From a checkpoint of a small transformer trained on Wikipedia: a variant of Muon for these matrices.
MLP neurons of a small language model. Each row is named by its layer, matrix (gate and up: input weights; down: output weights) and neuron, and shows model dimensions 32-95. Each number is 50 + 15 x the weight over its row's rms, rounded and kept within 0 to 99. A neuron's up and down rows have the sign that makes its largest values positive.
Before each neuron's rows, "fires after" lists the tokens most often just before its 100 highest values on Wikipedia text that the model never trained on.

fires after: " the", " his", "s", " His", " her", " their"
L8.gate75:37 42 41 24 72 65 50 47 27 62 62 41 60 49 57 41 31 60 57 52 82 39 53 44 38 35 38 56 61 57 56 49 68 70 59 54 59 30 21 63 62 71 54 12 45 55 60 31 50 38 27 52 60 36 79 64 35 62 50 51 32 39 52 56
L8.up75:38 42 31 32 52 44 26 26 30 66 19 46 64 60 26 53 51 52 38 30 32 43 52 68 65 55 28 49 62 27 61 43 43 68 82 69 32 49 53 55 65 56 78 57 52 74 30 37 32 44 33 59 66 61 57 50 58 62 68 22 62 68 45 55
L8.down75:38 59 41 49 64 37 64 31 64 39 51 38 60 53 35 50 24 41 42 55 58 51 44 29 58 33 36 51 52 57 41 28 46 44 35 49 73 51 54 75 43 56 39 22 52 65 25 35 33 50 51 57 43 57 71 74 67 81 49 34 55 53 75 38

fires after: "\n"
L6.gate487:52 45 73 49 54 40 38 51 44 54 40 38 34 41 60 37 30 82 69 52 50 68 53 35 64 02 56 50 62 64 69 51 65 56 50 51 30 74 54 42 77 38 57 60 52 28 62 35 32 24 35 64 54 53 34 62 31 57 37 48 78 43 29 89
L6.up487:52 59 47 56 59 56 26 48 99 45 69 47 48 24 59 47 27 42 71 51 50 71 36 28 35 40 31 47 63 30 66 64 49 66 36 70 48 68 49 54 55 67 57 64 61 60 55 54 24 55 62 36 34 56 87 55 48 56 45 38 57 43 18 39
L6.down487:46 45 48 74 28 51 68 41 68 48 42 37 61 44 33 27 23 37 61 05 51 56 39 59 55 64 58 81 36 53 54 56 49 61 59 68 49 56 62 40 64 31 49 64 50 61 57 48 55 50 75 75 57 44 42 56 21 67 38 45 62 47 15 28

fires after: "In", "On", " On", " In", " on"
L2.gate496:39 46 60 58 40 55 44 42 18 76 70 57 67 44 62 75 54 53 41 40 51 48 64 44 56 42 02 69 51 68 48 43 59 60 49 18 45 66 45 42 39 69 48 37 22 53 51 35 47 26 35 90 49 34 63 50 35 43 55 49 41 55 85 52
L2.up496:56 63 38 63 82 41 52 24 49 48 57 56 78 50 53 51 61 50 67 45 62 58 30 48 39 22 39 70 47 82 62 42 39 56 38 32 40 72 36 53 56 56 72 40 28 43 33 52 54 55 32 61 70 77 71 48 47 47 50 88 53 74 65 58
L2.down496:49 58 27 47 50 52 52 29 60 41 40 53 36 51 61 59 53 37 46 19 78 58 56 37 18 47 56 35 44 30 39 34 44 44 46 65 70 60 54 66 70 43 67 58 43 72 51 60 66 58 70 41 56 41 88 44 37 63 56 44 61 75 43 60

fires after: "\n", " Total", "|", " (", " "
L3.gate94:68 48 50 66 48 20 58 35 40 66 46 39 45 67 50 40 40 27 99 55 43 49 37 60 62 73 37 50 78 70 62 34 56 59 57 33 43 51 42 46 64 42 39 50 29 41 28 53 67 37 47 47 60 30 48 69 57 52 46 36 48 67 26 62
L3.up94:67 31 48 50 37 84 40 41 19 49 74 48 56 36 27 36 57 50 27 57 37 33 25 35 44 57 33 44 40 41 30 34 24 39 53 36 61 58 52 49 28 42 66 44 44 67 64 37 37 31 47 66 78 54 31 52 34 27 65 29 37 53 46 84
L3.down94:68 48 37 64 63 18 52 38 80 52 62 63 47 56 60 56 52 30 69 60 35 62 48 48 46 61 71 20 62 53 65 52 64 64 30 69 54 81 57 29 55 21 54 51 34 53 20 51 41 59 52 61 68 39 24 61 73 57 09 49 63 49 60 26

fires after: ",", " from", " in"
L3.gate374:43 29 55 43 63 03 40 32 71 58 50 40 47 54 65 55 53 29 35 53 62 34 62 51 39 30 55 58 58 45 66 74 39 36 82 21 42 51 65 33 15 37 42 42 52 62 49 55 42 35 64 48 19 67 50 64 41 52 75 53 59 42 46 27
L3.up374:69 58 72 70 29 41 67 37 99 60 42 73 44 63 15 59 58 43 81 33 69 29 41 43 24 49 91 47 60 65 55 45 40 50 75 34 60 55 53 43 35 62 55 50 56 28 32 49 38 33 62 52 40 47 58 41 66 46 45 33 36 28 38 40
L3.down374:54 46 48 66 38 66 61 31 43 48 27 58 39 33 46 36 67 34 32 46 66 60 45 36 36 72 33 49 22 40 81 40 61 15 38 56 45 63 64 50 63 31 60 67 34 30 25 43 56 73 26 48 59 73 61 76 50 65 52 41 57 63 75 26

fires after: ",", " "
L8.gate124:32 57 40 23 78 62 62 54 54 55 39 49 62 62 58 40 34 44 44 43 47 29 30 50 59 68 41 52 55 36 72 76 58 45 73 53 12 54 43 39 57 35 47 11 43 80 56 55 56 25 67 47 59 38 41 45 41 50 55 69 72 58 33 23
L8.up124:54 36 55 60 40 34 59 54 65 32 68 39 41 51 33 55 48 74 61 58 46 61 24 73 59 74 33 69 46 61 61 56 42 15 64 60 50 58 58 56 60 83 50 59 71 54 44 68 49 33 35 45 27 59 67 42 35 49 64 47 37 49 15 39
L8.down124:69 43 35 55 40 51 59 22 67 22 42 50 40 37 40 15 60 47 85 55 83 46 25 43 52 19 73 49 78 57 46 45 62 60 53 08 81 32 49 25 65 33 47 51 60 50 37 63 45 35 45 62 58 64 50 46 23 51 39 33 64 51 47 66

fires after: ","
L6.gate445:27 23 52 49 37 36 40 38 50 33 54 62 51 83 58 37 40 78 33 24 35 55 60 64 45 24 61 54 66 53 53 92 51 60 67 60 56 74 31 51 49 55 40 55 63 62 65 54 40 51 54 34 88 65 32 46 58 42 69 54 48 51 44 22
L6.up445:71 56 58 44 42 60 27 56 71 77 43 99 61 60 28 47 47 47 49 43 34 32 33 33 59 39 43 76 81 40 41 57 51 42 49 37 39 60 56 60 42 07 62 48 35 64 47 47 41 51 57 38 56 87 45 43 64 49 55 25 23 49 21 34
L6.down445:51 51 63 33 65 67 30 34 50 58 42 35 49 78 49 57 40 31 50 69 48 54 54 66 55 53 41 08 32 40 63 57 46 66 40 64 46 68 59 81 41 58 22 44 32 50 34 38 34 59 27 50 56 36 69 43 45 48 30 50 66 69 67 23

fires after: "\n", " is", " as", " became"
L5.gate455:40 19 60 44 54 54 60 78 37 49 47 45 51 61 59 60 26 65 58 52 27 22 41 35 53 26 32 50 68 44 49 39 48 42 67 67 48 48 26 41 60 35 56 56 73 51 40 36 40 43 70 48 50 68 50 41 58 51 46 48 77 31 54 56
L5.up455:63 56 68 59 46 36 54 48 34 50 77 70 26 28 54 40 47 56 53 37 54 46 50 15 81 44 43 76 51 44 53 55 57 69 35 56 53 58 33 52 68 39 58 57 59 27 48 45 62 53 51 75 68 59 55 47 34 59 25 57 69 42 32 29
L5.down455:54 68 55 37 31 63 39 44 68 23 39 23 49 58 32 43 40 45 24 61 52 33 41 54 27 51 85 22 44 63 34 18 39 41 44 34 40 61 43 57 60 55 16 53 42 47 59 29 66 83 37 63 19 41 72 20 39 48 32 43 44 39 66 69

fires after: " |", "-", ".", ";"
L5.gate511:39 80 38 28 34 49 59 24 48 20 75 72 53 60 45 53 26 36 40 64 31 53 60 57 69 44 48 51 43 61 45 46 44 61 56 83 30 58 44 39 40 88 44 16 48 37 54 58 24 42 48 32 60 58 50 37 63 45 49 43 50 37 40 47
L5.up511:44 38 76 50 41 67 75 32 64 54 68 66 46 50 37 79 42 60 22 49 62 51 54 48 85 62 41 57 51 38 54 35 47 62 49 65 48 14 49 42 50 65 34 48 70 87 68 41 32 66 18 62 76 43 45 62 57 66 67 70 78 39 56 71
L5.down511:38 46 43 25 73 49 55 14 61 22 60 51 55 50 43 49 30 42 40 48 35 49 58 29 42 75 47 65 50 58 58 41 73 40 75 50 49 61 30 57 31 65 70 68 70 71 35 46 34 51 40 55 61 44 52 55 56 68 62 62 54 81 54 30

fires after: " was", " |", " were", "|", "==", " is"
L2.gate85:49 48 56 52 27 55 76 65 81 62 57 49 35 54 21 66 37 42 49 35 45 78 39 73 78 58 28 69 56 44 40 60 51 35 72 56 61 19 55 54 25 55 53 41 38 64 40 46 19 58 47 43 60 55 39 58 30 46 30 59 12 23 33 53
L2.up85:53 52 49 71 47 71 23 53 87 37 32 39 75 38 75 25 42 42 38 46 57 16 34 44 25 43 57 58 51 37 49 65 39 64 51 43 57 57 37 47 70 56 63 66 58 40 53 59 32 35 38 46 68 28 54 64 69 48 57 35 67 62 78 90
L2.down85:46 59 72 61 64 47 68 53 35 50 53 55 42 46 28 45 64 78 76 53 45 38 67 53 38 62 53 44 47 40 40 59 64 48 13 52 33 57 48 43 40 46 43 66 49 36 52 58 71 42 55 58 63 43 45 47 54 44 24 81 35 50 24 33

fires after: "\n", ".", ")", " (", ",", " "
L5.gate283:22 51 68 40 45 46 30 29 73 55 24 32 43 06 45 46 51 63 73 51 52 50 54 68 37 61 39 48 49 63 51 46 23 53 64 58 56 52 64 30 43 48 47 19 78 81 24 57 50 46 28 35 60 69 36 51 26 53 27 74 74 54 37 32
L5.up283:22 57 45 40 40 50 52 37 69 76 56 70 19 31 47 64 45 45 65 31 73 47 42 46 39 28 59 46 71 46 55 56 24 31 47 56 69 67 66 60 33 66 37 19 53 57 36 44 25 51 66 22 64 45 67 77 30 31 56 69 66 53 52 31
L5.down283:48 47 69 57 67 70 65 74 85 53 59 55 50 34 39 33 48 41 46 27 41 54 49 46 62 35 54 60 37 38 38 55 39 29 66 44 39 61 67 58 48 41 46 50 70 48 66 40 43 65 56 75 57 48 44 64 56 34 51 54 82 32 69 38

fires after: " in", " of", " the"
L8.gate404:31 28 26 42 51 36 59 52 48 52 57 39 66 32 55 22 49 57 45 56 49 44 59 39 53 37 41 32 45 45 61 35 72 51 51 39 41 62 64 18 15 59 65 26 55 50 42 50 40 19 48 24 53 67 53 55 50 42 42 51 59 43 58 69
L8.up404:39 63 63 52 57 22 49 35 61 89 56 68 79 40 63 64 65 53 69 24 28 61 18 46 57 39 80 30 55 65 49 87 34 47 59 45 50 35 24 54 65 61 45 61 43 76 87 53 57 55 52 49 74 47 61 54 41 58 55 58 55 37 52 63
L8.down404:68 53 62 54 61 52 51 75 58 18 60 39 24 51 46 43 60 30 28 52 57 54 63 57 51 59 48 47 60 18 45 58 50 30 70 41 62 61 48 34 48 66 55 39 77 46 50 69 79 44 43 51 28 33 67 68 60 61 55 43 22 64 50 31

fires after: "\n", "|", " ", "-"
L9.gate153:44 49 46 47 43 37 56 53 45 44 37 46 42 32 56 35 40 58 36 31 43 42 37 54 57 62 59 69 53 49 76 76 53 50 50 19 67 30 60 49 70 49 75 43 55 63 44 40 54 74 63 46 52 34 55 80 49 41 63 64 54 30 49 83
L9.up153:49 45 49 48 54 44 56 60 59 47 69 49 75 51 54 68 44 46 46 30 35 35 69 36 44 54 51 27 36 38 77 12 45 53 50 16 31 31 99 40 47 51 36 52 49 35 50 70 37 42 32 45 44 66 56 43 64 17 52 49 59 71 48 53
L9.down153:61 46 47 54 49 28 49 39 45 53 28 41 13 62 62 31 37 63 49 54 65 33 46 48 41 52 41 57 53 54 49 52 42 59 48 54 53 54 23 50 40 55 19 39 56 72 38 51 66 73 49 63 60 57 74 64 60 68 46 43 49 53 75 56

fires after: " the", " in", " of", " under", " by"
L2.gate79:52 32 64 48 76 13 43 26 51 68 54 44 59 24 64 27 70 35 47 44 45 43 41 46 48 20 46 49 61 70 78 55 68 57 42 72 63 76 38 60 69 56 67 66 46 54 54 77 43 21 60 69 50 71 57 56 67 49 58 43 34 70 33 33
L2.up79:69 28 65 62 37 52 64 33 40 46 74 64 61 38 47 21 42 47 54 38 47 46 43 56 51 22 46 57 52 45 55 78 63 46 39 47 66 51 40 44 49 70 48 48 54 31 38 74 37 50 75 74 53 64 64 45 78 57 44 46 56 25 55 68
L2.down79:50 51 74 69 38 59 53 84 66 61 63 29 51 53 43 51 42 58 24 68 41 38 27 47 69 46 77 53 53 49 23 62 77 31 37 54 67 28 80 45 35 43 32 28 64 39 31 42 54 48 24 42 29 37 63 21 73 72 62 59 80 63 37 65

fires after: " he", " I", " she", "'", "I", " they"
L8.gate179:28 42 48 54 35 64 61 43 50 52 82 82 44 44 46 65 64 33 70 55 71 51 41 13 69 35 38 52 45 34 40 53 39 55 85 31 62 54 30 47 43 49 08 48 34 61 73 25 49 48 53 49 51 29 55 43 58 67 45 52 53 61 59 55
L8.up179:37 63 50 51 42 16 67 21 45 52 39 55 40 38 55 51 27 55 46 58 53 65 37 33 29 74 61 47 65 38 22 54 63 45 75 25 62 28 40 76 43 85 61 71 54 71 38 19 40 44 60 66 43 45 53 43 62 47 34 84 34 41 31 50
L8.down179:87 50 37 52 55 33 65 29 56 63 06 34 52 44 23 53 27 69 57 77 74 97 65 53 56 52 58 48 51 42 32 39 64 72 63 65 65 65 47 51 41 54 30 42 58 19 53 42 29 35 69 81 21 71 25 36 49 48 59 60 85 31 68 47

fires after: " |", "\n"
L8.gate399:59 58 52 44 71 62 49 49 45 62 46 65 48 45 37 37 71 51 41 56 45 54 35 61 33 29 72 50 53 18 59 38 43 68 69 35 64 90 63 62 43 26 38 32 41 49 57 53 45 81 59 33 60 57 63 38 77 61 81 89 67 54 44 49
L8.up399:44 33 60 63 37 37 40 49 48 56 57 37 42 22 69 66 49 54 51 65 62 50 72 28 71 44 63 38 77 50 65 09 77 53 37 67 40 54 46 46 33 56 37 49 83 62 42 31 53 35 49 56 60 50 54 69 50 53 67 71 49 87 46 58
L8.down399:44 36 48 99 10 39 36 34 54 30 65 45 19 38 51 63 45 44 65 42 57 57 44 50 48 52 52 41 53 56 53 37 44 47 33 64 57 15 51 35 33 64 65 73 31 63 11 75 63 44 61 26 52 53 61 42 18 37 32 39 50 55 96 39

fires after: " ", "|---|---|"
L5.gate137:53 75 53 19 43 54 58 49 30 38 28 60 70 45 50 41 73 48 71 75 51 97 53 46 86 28 49 57 67 37 55 69 65 46 41 30 56 77 32 58 41 32 44 50 30 42 55 56 30 20 51 47 66 48 64 52 58 52 75 55 64 43 20 41
L5.up137:49 43 44 32 47 52 33 38 60 47 61 41 70 61 43 49 60 44 45 51 44 48 40 39 71 51 36 29 64 49 12 57 70 42 46 57 35 50 56 68 30 39 50 77 27 60 72 45 34 54 70 50 61 65 52 39 45 58 84 48 50 67 69 53
L5.down137:65 43 55 71 53 59 74 67 65 61 30 49 72 42 78 38 47 65 60 55 35 41 52 36 49 56 63 69 40 55 33 53 24 58 64 35 56 54 44 48 18 63 45 53 49 36 47 26 31 53 83 43 22 60 38 20 45 51 60 56 74 31 09 68

fires after: "==", " ", " ("
L3.gate298:69 50 44 29 62 52 24 53 33 70 67 34 64 58 35 41 55 59 70 65 54 67 24 17 44 62 35 64 29 59 56 50 45 53 49 58 53 60 70 61 55 70 46 54 40 12 45 50 23 57 41 84 62 54 20 69 76 54 34 63 66 59 57 57
L3.up298:56 48 58 60 32 61 56 46 49 59 51 43 37 51 47 38 46 65 37 56 70 44 38 39 55 61 61 42 53 66 32 47 53 43 40 30 31 56 52 77 68 45 44 41 23 83 75 36 55 20 33 53 74 49 54 43 72 50 36 40 50 48 55 66
L3.down298:34 00 30 33 84 45 43 58 53 39 33 61 58 55 47 40 26 53 77 44 54 43 64 21 28 44 21 35 63 52 62 36 57 47 52 39 40 56 60 69 28 43 44 38 60 39 82 40 50 52 43 47 44 73 52 54 47 30 33 50 69 47 48 30

fires after: " |", " a", " and", " is", ","
L9.gate82:75 69 43 34 64 35 88 45 57 40 28 64 44 53 24 60 53 40 65 38 53 76 38 51 75 44 61 55 33 44 47 56 38 65 50 50 47 47 46 63 57 28 39 80 56 59 42 45 47 65 57 45 36 38 10 63 38 50 84 86 54 46 57 55
L9.up82:59 57 52 50 38 54 31 59 25 26 55 52 39 49 38 53 48 64 69 53 43 33 62 17 29 30 44 46 59 57 52 50 59 65 34 46 47 29 51 52 56 38 44 50 69 26 41 24 46 43 35 64 79 48 49 73 41 56 68 83 49 51 46 60
L9.down82:44 37 46 68 54 32 59 57 24 75 44 52 42 74 45 51 63 51 54 48 52 67 26 36 54 45 43 29 45 29 19 48 34 68 16 35 53 45 55 31 53 38 39 99 58 42 62 41 48 78 47 44 49 34 51 63 60 55 99 51 89 54 70 39

fires after: " ", ")", "---|---|---|---|", " A", " 0"
L3.gate77:58 65 43 36 25 00 27 36 48 40 19 47 48 35 53 40 53 40 27 70 53 35 45 29 55 41 38 34 57 31 61 86 50 25 46 78 50 74 50 77 51 45 46 56 52 32 67 49 36 54 49 56 62 68 56 34 38 45 48 61 46 48 52 32
L3.up77:44 49 43 20 36 34 46 67 40 34 50 44 45 42 52 49 61 72 07 37 42 46 61 55 52 57 25 42 51 58 43 49 38 44 49 42 45 61 49 16 69 58 44 67 47 47 39 56 58 53 40 39 66 51 59 47 66 56 60 65 65 18 72 65
L3.down77:46 37 35 63 19 44 49 72 67 58 58 48 34 58 53 56 29 74 50 63 51 59 76 28 49 48 54 46 44 77 30 41 47 53 62 74 59 60 38 82 38 65 46 38 30 70 45 52 54 84 58 52 61 60 45 20 33 37 55 33 35 54 45 30

fires after: " the", "s", " an"
L8.gate402:61 52 55 64 64 45 71 51 55 66 33 62 47 59 71 40 38 42 54 49 47 44 27 13 77 41 67 71 68 53 57 42 56 69 71 35 49 51 41 57 37 76 69 56 76 22 50 33 56 32 31 72 49 63 41 57 26 73 64 51 35 55 33 50
L8.up402:42 25 43 18 62 26 41 29 39 64 70 50 57 52 28 59 29 57 46 57 20 47 48 53 63 41 71 50 62 55 58 53 51 57 57 44 42 48 53 46 53 61 83 53 72 68 44 54 23 41 47 25 38 38 44 72 41 40 47 42 81 35 78 44
L8.down402:21 34 49 44 57 51 38 42 66 64 69 47 65 39 45 35 59 56 82 51 46 50 74 51 45 50 63 36 40 50 42 63 53 40 28 51 59 34 36 36 52 47 54 61 55 40 72 83 33 58 50 49 36 59 47 43 53 38 59 44 51 61 28 72

fires after: " |", "---|---|---|---|", "\n"
L8.gate372:51 59 55 19 36 68 49 51 55 74 42 66 23 36 70 26 46 51 59 44 62 35 41 34 31 67 41 57 51 64 37 85 41 33 45 48 26 77 46 39 43 46 39 33 43 56 22 81 64 60 80 64 79 25 47 43 37 21 46 82 69 37 69 68
L8.up372:50 46 00 70 25 42 66 33 39 44 42 53 41 66 41 57 63 92 34 33 28 37 46 26 61 54 56 41 70 40 61 34 62 77 50 54 62 52 54 53 53 42 37 33 23 14 66 51 57 31 64 58 63 76 58 45 47 54 73 47 64 77 23 53
L8.down372:57 55 44 42 38 48 76 54 42 46 45 54 55 62 40 42 57 81 62 48 64 74 48 82 59 56 65 44 39 56 33 54 63 80 34 70 53 51 49 46 31 75 55 54 60 61 60 41 49 55 34 24 47 38 72 18 51 62 51 49 44 37 71 39

fires after: " In", "In", " August", " 15", " May", " March"
L3.gate323:50 64 40 59 41 45 45 29 37 42 58 59 76 23 66 57 77 59 56 57 46 55 48 67 48 72 18 68 56 65 59 49 38 45 26 25 61 41 08 51 37 32 58 43 37 43 44 54 42 49 29 87 63 48 52 40 53 52 54 41 61 64 99 71
L3.up323:65 57 31 36 49 72 29 39 42 44 55 48 50 42 60 24 49 46 63 44 45 55 46 85 34 46 56 66 65 69 70 45 60 45 44 52 47 28 52 20 29 39 74 48 53 41 59 36 52 59 44 88 72 28 38 38 26 52 37 57 68 26 68 52
L3.down323:44 48 43 61 48 53 49 54 54 41 42 55 72 57 53 84 36 28 60 55 71 57 47 57 43 39 46 68 47 44 26 36 52 57 67 34 57 38 38 28 60 61 46 32 43 37 52 37 67 67 26 48 62 75 52 60 65 64 46 50 27 46 71 48

fires after: " |", " Prime", "|", " ", " Pan", " State"
L3.gate434:72 57 50 42 68 48 61 36 55 64 29 42 45 51 68 68 53 75 48 59 38 28 34 63 52 56 65 36 41 52 56 53 50 48 44 43 54 41 24 65 48 61 52 30 40 72 48 37 58 41 55 51 75 42 72 46 86 35 48 27 46 64 65 53
L3.up434:74 36 58 52 45 44 45 61 40 42 68 53 74 83 39 41 57 44 55 38 52 46 50 54 74 50 69 30 61 43 39 41 48 36 26 33 33 46 70 76 39 74 71 63 44 70 56 55 37 48 80 60 41 47 51 70 71 34 65 73 69 39 58 77
L3.down434:80 47 50 57 83 23 40 35 77 58 50 37 59 43 60 62 28 54 50 51 31 38 45 54 21 76 43 23 73 40 21 56 50 31 49 69 80 37 54 60 56 36 61 40 51 61 53 10 50 46 55 57 58 36 65 55 64 49 44 33 51 62 71 37

fires after: "\n", " |", "|", " Al", ":"
L11.gate274:25 54 71 23 38 43 45 51 29 52 51 60 39 36 41 38 47 68 77 65 16 35 37 77 53 34 62 47 37 69 44 56 76 29 60 61 53 35 47 50 75 35 42 24 60 58 48 63 72 51 64 45 63 55 62 63 56 46 40 48 55 72 34 68
L11.up274:28 63 99 46 57 69 52 61 66 59 57 51 35 17 71 29 40 50 86 48 12 43 38 31 36 23 48 23 50 70 46 40 49 46 49 42 59 72 62 36 55 43 43 39 62 19 51 47 80 48 56 59 54 50 65 76 53 43 30 62 31 45 32 55
L11.down274:35 55 27 62 49 34 44 39 40 75 62 53 58 47 32 76 58 32 42 44 63 48 47 61 41 51 49 54 36 48 17 51 47 72 44 75 82 37 76 69 47 51 54 60 72 43 40 50 60 99 46 47 64 39 43 63 42 44 30 39 35 69 60 34

fires after: " |", " on", "On", "|", " On"
L11.gate494:74 51 47 34 47 41 51 65 23 42 27 53 53 36 49 64 47 62 35 51 56 46 42 60 40 52 33 35 86 40 23 26 32 87 38 54 53 68 55 50 31 27 36 52 59 45 24 43 41 28 98 41 54 37 34 48 51 62 61 65 42 38 64 30
L11.up494:53 57 45 50 48 38 60 54 50 60 33 40 12 66 57 41 61 68 42 70 48 49 15 51 36 49 33 60 46 56 03 29 26 77 53 49 58 49 67 47 50 83 57 44 36 59 53 51 44 49 52 36 40 50 36 61 51 56 40 66 62 68 35 37
L11.down494:63 54 53 37 36 58 40 33 12 30 19 43 68 35 33 76 38 52 65 47 43 59 66 84 41 48 48 74 60 56 18 41 64 75 81 27 51 51 51 62 74 44 39 52 39 49 75 36 26 17 66 71 53 35 23 51 69 28 70 48 56 27 62 48

fires after: ",", " and", " with", ".", " |", " GER"
L8.gate351:68 68 34 60 71 42 51 34 69 51 74 36 62 31 44 65 31 54 64 67 35 52 69 54 29 42 51 30 29 59 50 70 25 38 64 76 68 57 62 19 53 29 44 16 29 68 60 64 52 31 82 25 40 23 43 45 70 47 68 56 58 70 57 36
L8.up351:68 43 60 38 66 50 39 69 60 51 86 78 43 44 44 57 86 78 43 52 49 34 52 48 74 69 60 27 51 50 52 73 80 51 52 33 46 49 44 50 65 75 46 52 54 46 59 48 34 22 57 84 82 14 74 63 27 51 47 35 51 75 50 30
L8.down351:39 45 56 57 51 50 62 51 36 47 25 61 66 50 45 62 39 22 69 53 45 41 47 51 44 43 76 39 59 51 65 52 25 57 61 46 63 25 57 89 05 25 28 49 74 52 55 69 61 50 40 56 46 50 29 51 53 45 31 35 45 20 80 60

fires after: " |", ":", " on"
L11.gate230:71 47 60 46 84 40 43 48 35 40 54 42 37 44 66 76 30 72 35 42 54 43 49 58 53 60 52 53 35 56 25 62 67 64 57 43 44 82 50 56 38 43 59 43 67 48 27 42 47 41 58 31 58 15 35 47 82 44 46 44 87 59 47 42
L11.up230:49 55 68 34 32 50 30 49 57 47 33 29 20 50 62 35 66 83 55 43 61 58 28 50 59 47 67 48 56 71 70 32 60 56 62 83 46 72 66 27 67 59 29 35 34 52 74 52 67 50 27 44 42 67 64 61 29 36 65 20 50 76 48 36
L11.down230:51 52 42 56 30 54 51 45 40 64 44 46 36 43 55 34 67 23 75 58 40 48 39 51 66 69 52 61 61 65 76 38 40 62 76 52 69 38 64 66 16 56 47 73 55 64 54 60 30 65 52 55 51 46 37 50 44 60 68 47 36 46 57 51

fires after: "\n", " |", ";"
L6.gate437:72 75 58 58 37 64 45 49 33 46 53 44 45 41 59 53 29 63 40 46 41 73 44 53 62 57 36 79 52 52 50 63 39 58 65 47 34 67 65 50 13 49 57 45 50 51 39 46 52 44 27 22 55 18 72 79 48 40 44 48 71 65 51 49
L6.up437:67 25 53 51 63 43 65 54 50 39 39 68 44 58 77 30 37 83 28 52 70 65 51 29 59 52 26 50 34 57 46 11 32 44 65 69 46 51 63 41 32 47 44 44 43 49 79 50 68 69 36 39 76 31 42 62 58 54 40 44 87 26 63 73
L6.down437:47 67 67 53 60 53 48 69 61 67 59 59 38 29 53 37 16 44 71 56 45 61 54 58 57 58 50 59 51 38 44 64 52 61 39 73 50 82 62 31 23 50 61 61 44 44 72 44 68 41 34 37 39 58 46 34 72 15 53 50 39 54 52 60

fires after: " in", " In", "s", "In"
L6.gate119:47 31 46 53 53 50 59 16 32 42 69 55 70 53 61 39 49 65 69 68 57 34 23 74 67 24 77 65 48 63 37 41 64 41 27 52 67 49 34 45 51 33 82 57 50 37 46 46 35 53 37 62 68 73 48 36 36 42 43 37 57 68 75 73
L6.up119:52 81 41 47 52 62 56 48 44 53 43 68 57 44 32 46 62 52 40 43 31 57 62 38 31 55 47 26 53 48 62 69 35 28 54 53 50 50 64 55 56 25 61 43 54 44 48 35 48 64 23 41 49 51 37 41 34 33 38 43 90 34 53 58
L6.down119:86 79 40 25 66 45 66 54 56 71 51 61 69 25 45 66 58 53 38 51 57 27 81 42 45 49 45 19 44 37 79 51 48 57 57 49 52 42 31 57 15 61 40 23 54 69 73 56 78 68 56 24 41 57 69 63 58 54 35 47 34 48 54 53

fires after: "\n", " (", " Democratic", " ", " |"
L3.gate137:57 30 69 57 74 62 55 41 34 61 56 32 69 49 72 38 45 44 13 54 41 41 63 46 59 31 47 50 32 62 60 70 52 67 31 17 44 38 48 70 32 69 41 65 36 26 37 70 49 44 35 42 60 47 65 52 41 53 63 44 35 45 37 71
L3.up137:58 50 59 55 48 60 42 22 42 32 63 45 47 79 63 31 38 64 31 45 24 43 31 40 60 39 38 51 28 61 61 37 39 26 31 67 43 15 23 92 67 42 63 47 65 28 65 43 25 21 65 28 38 46 41 64 41 55 36 38 55 57 79 74
L3.down137:64 66 46 42 31 48 47 35 87 63 59 58 56 65 18 74 36 46 59 53 73 49 46 59 41 60 39 50 64 36 46 71 73 32 38 55 43 56 68 67 69 36 36 42 29 62 74 59 66 47 65 36 68 30 71 64 51 43 45 48 58 21 19 46

fires after: "'", " ", "field"
L5.gate308:59 44 59 40 34 72 54 35 25 70 35 48 46 52 40 27 41 66 36 45 78 48 58 49 63 59 37 62 46 41 71 77 43 52 56 35 38 99 36 49 58 60 78 72 24 15 37 63 43 39 48 70 50 54 61 47 65 48 37 85 31 56 49 36
L5.up308:15 51 24 34 62 35 50 30 47 54 61 62 52 44 37 40 51 38 39 48 39 77 52 33 43 54 16 54 61 43 35 33 37 48 22 45 31 72 49 61 58 46 44 52 53 40 61 57 51 42 47 78 59 35 41 40 45 39 28 48 37 43 60 56
L5.down308:53 39 27 77 51 76 64 55 73 47 66 64 61 41 55 28 46 50 48 44 51 37 77 70 60 60 44 54 56 72 65 60 38 53 14 46 35 54 63 87 47 40 36 23 43 55 41 41 35 41 53 57 66 47 25 44 49 61 44 47 16 58 22 51